Weights of a small transformer language model.
Size: width 768, MLP 2048 SwiGLU.
Architecture: rotary positions, no biases in attention or MLP, tied embeddings.
Training: a variant of Muon for these matrices, 928M tokens, 7272 steps.
MLP neurons of a small language model. Each row is named by its layer, matrix (gate and up: input weights) and neuron, and shows model dimensions 288-351. Each number is 128 + 32 x the weight over its row's rms, rounded and kept within 0 to 255. A neuron's up and down rows have the sign that makes its largest values positive.
Before each neuron's rows, "fires after" lists the tokens most often just before its 100 highest values on Wikipedia text that the model never trained on; "fires in" lists the words (lower case) most often at its 100 highest values on Wikipedia text that the model never trained on.

fires after: "| ", ": ", "on ", "; ", "Mao "
fires in: "30", "31", "28", "29", "zedong"
L4.gate1645 [ 95 178 107 155 164 128 129 153 124 103 152 140  40 131 112 142 176 173 138 203 108 119  99  83 108 141 158  63  90  96 123 182 143 198 142 109 158 136 106 118 123 149 202 120 123 129 146 155  54 110  95 174  70 114 105 147 126 135 120 152 142 114 198 113]
L4.up1645 [ 83 124 112 111 133 126 146 122 137  90 134 124 133  76 139 124 155 155 184 156 118 140 142 119 123 111 128 101 107 180  70 123 136 132 142  85 148 141 136 120 174 142 125 148  97 175  80 132 103 141 152 104 113 114  80 140 175 128 112 112 170 146 148  61]

fires after: "New ", "Tow", "Bak", "San ", "Antal"
fires in: "york", "city", "towson", "baku", "francisco", "antalya"
L4.gate1961 [122 121 159 126  96 127 124 123 190 101 101 123 103 143 101  64 127 116 130  75  82  44  86 178 119 143 163  39 168 175 159 120 122 128  87  79 102 138 131 140 109 128 166 119 161 121 179 112  97 167 144 111 113 177 109 175  87 124 135 123 115 112 127 157]
L4.up1961 [157 135  86 109 130  76 186  89 129 109 100 197 124 161 146  84 147  65 119 111 130  71 104 137 133 134 127 132 224  77 129 121 105 133  92 151 127 120 205  95 139 103 184 162 139 163 184 159  72 181 131 151 114 118 141 186 161 143  85  51 132 111  67 113]

fires after: "the ", "The ", "a "
fires in: "town", "city", "village", "ground", "parish"
L4.gate1753 [113 156 136 196 126 135  57 123 136 143 148 211 131  70 123 109 142 141 113 135 130 121  93 204 160 106 134 147 112 115 103 135 144 147 130 137 123 121 139 143 159 193 121 153 116 129 148 139  79 141 142 134 165  92 150  74 123 164 117 117 127 206 110 106]
L4.up1753 [130  98  85  83 152 135 152 132 157 177 153 151 118 115 121 199 177  92  61 151 175 159 131 127 154 174 133  82 126 160  98 142 122 110  81 113 165 101  22 143  99 148 111  67  76 186 138 153 224 114 117  99  76  96 150 163 187 126 135  64  63 125  97 128]

fires after: ", ", ") ", "and ", "well ", "), ", "; "
fires in: "and", "as", "or", "then", "a"
L4.gate1981 [134 132  93 132 147 106 115 133 206  97 127 135  94 171 167 158 105  80  98 157  99 122  95 103  89 115 127  88  99 181 120 115 119 141 152 113 103 111 135 140 183  93 137 182 194 141 131 222 149 179 123  98 156 143 149 116 116 129 142 122 119 109 223 167]
L4.up1981 [ 58 117 108 106 140 174 138 165 137 157  96 165 228 154 130 109 157 111 110 124 144 113 165 139  97 119 142 119 146 152  98  55 167  97 167 131 107 161 132 149  74 160 146 152 122 135 172 162 124 136 179 136 126 106 114 111 113 128  96 166 150 151 101 112]

fires after: ", ", "As ", ". ", "("
fires in: "in", "of", "to", "for", "and", "there"
L3.gate642 [133 102 105 110 158 135 176 135 128  83  68 149  96 157 179  72  58  92 115 139 183 126  83 131 130 168 135  86 121 153 120 118 106  99 136 159  85 149 118  99 111 107 125 141 103 121 110 146 108 209 122 139 181 141 118  97 120 173  90 135 183 124 117 148]
L3.up642 [151 146  91 190 125  83  56 143 112 130 126 105 126 144 104 138 127 162 125 146 141 123 128 100 108 147 195 134 145 114 152  84 103 134  49 135 114 132 114 156 133 104 131 176 139 163 177 167 119 123 132 139 184  76 118 198 122 102 120 109  99 160 119 157]

fires after: "the ", "for ", "first ", "in ", "half ", "second "
fires in: "of", "first", "early", "part", "half", "round"
L3.gate2047 [135 127  86 148 116 168 138  68 158 179 143  91 144  71 156 125  82 158 157 109 131 122 107 121 123 169 203 138 149 143 168  77 170 163  91 144 163  84 127 109 105 145 146 120 112 116 129 153 105  45 120 118  81 145 165 159  83 129 138 198  86 135  99 161]
L3.up2047 [103 182 175  83 137 157 107 160 131  98 122 100 165 110 213  83 118 128 163 132  75  68 104  35 149 181 127 128 229 117 202  94 156 171 128 120  95 115 188 144 162 118 198 169 198 136 137 106  99  94 152 140 116 102 132 135 134 170 100 132  95 173 103 173]

fires after: ", ", "is ", "), "
fires in: "a", "an", "of"
L3.gate726 [168  92 132  96 137 150  82 147 108 125  87 174 122 117 178 134  96 130  17 125 141 110 126 123 113 169 136 131 152 182  95  86 115 109  70 138 103 107 129 124  89 129  69  82 153 132 151  75  84  86 123 183 137 136  50 178 121  98 124  87 145 155 130 156]
L3.up726 [ 77  92 159 101 103 149  86 112 133  85 170 136  95  84  98 160 101 155 100 124 114 135 128 160  79 133 132 124 146 138 134 145 115 110 152  98 140  86 144 124 131 119 114 166 100 144 141  94 133  81 111 183  63 153  83 133 126 140 160 126  80 149 146 238]

fires after: "the ", "The ", "a ", "was "
fires in: "first", "original", "former", "old", "originally", "new"
L3.gate316 [120  72 109 139 112 132 134 155 122 174 133  94 151 136 116 139 147 130 149 132 109 125 106 115 140 115 127 158  41  73 151  95 109 158 146 141 110 113 122  88 138 136 124  77 185 106 108 120 117 120 118 118 108 112  68 125 110 152 204 129 126 166 136 173]
L3.up316 [113 116 104 125  65 150 101 136 142 157 158 158 130 127 111 142 105 139  76 130 138 118  71 126 129  74  58 182 159 161 109 180 170  80 110 117 130 166 138 114  76 183  90 112 113 103  73 147 132 164 138 115 154 139 113 121 165 177 129  90 118 150 169 112]

fires after: "| ", "; "
fires in: "24", "25", "26", "23", "27", "29"
L3.gate591 [174 149 166  38 137 138 129 108 153 155 152 127 128 111 157 105 195 133 107 173 199 135  87 126  88  94 133  73 143 126  86 128 143 179 123 121 157  67 128 109 130 165 109 106 143  60 139 136  63 189  70 129 179  80 142 168 167 131 148  99  96  96 100  74]
L3.up591 [177 141 139  59 161 189 144 152 126 127  90  64 156 110 180 103 165  91 132 194 178 161 113 137  91  88  99 118  94 142 114 122 200 140 113 120 156  95 137  78 145 144 106 130 112 148 143 134 107 158 151 142 138 109 154 125 134 112  85 124 143 116  94 109]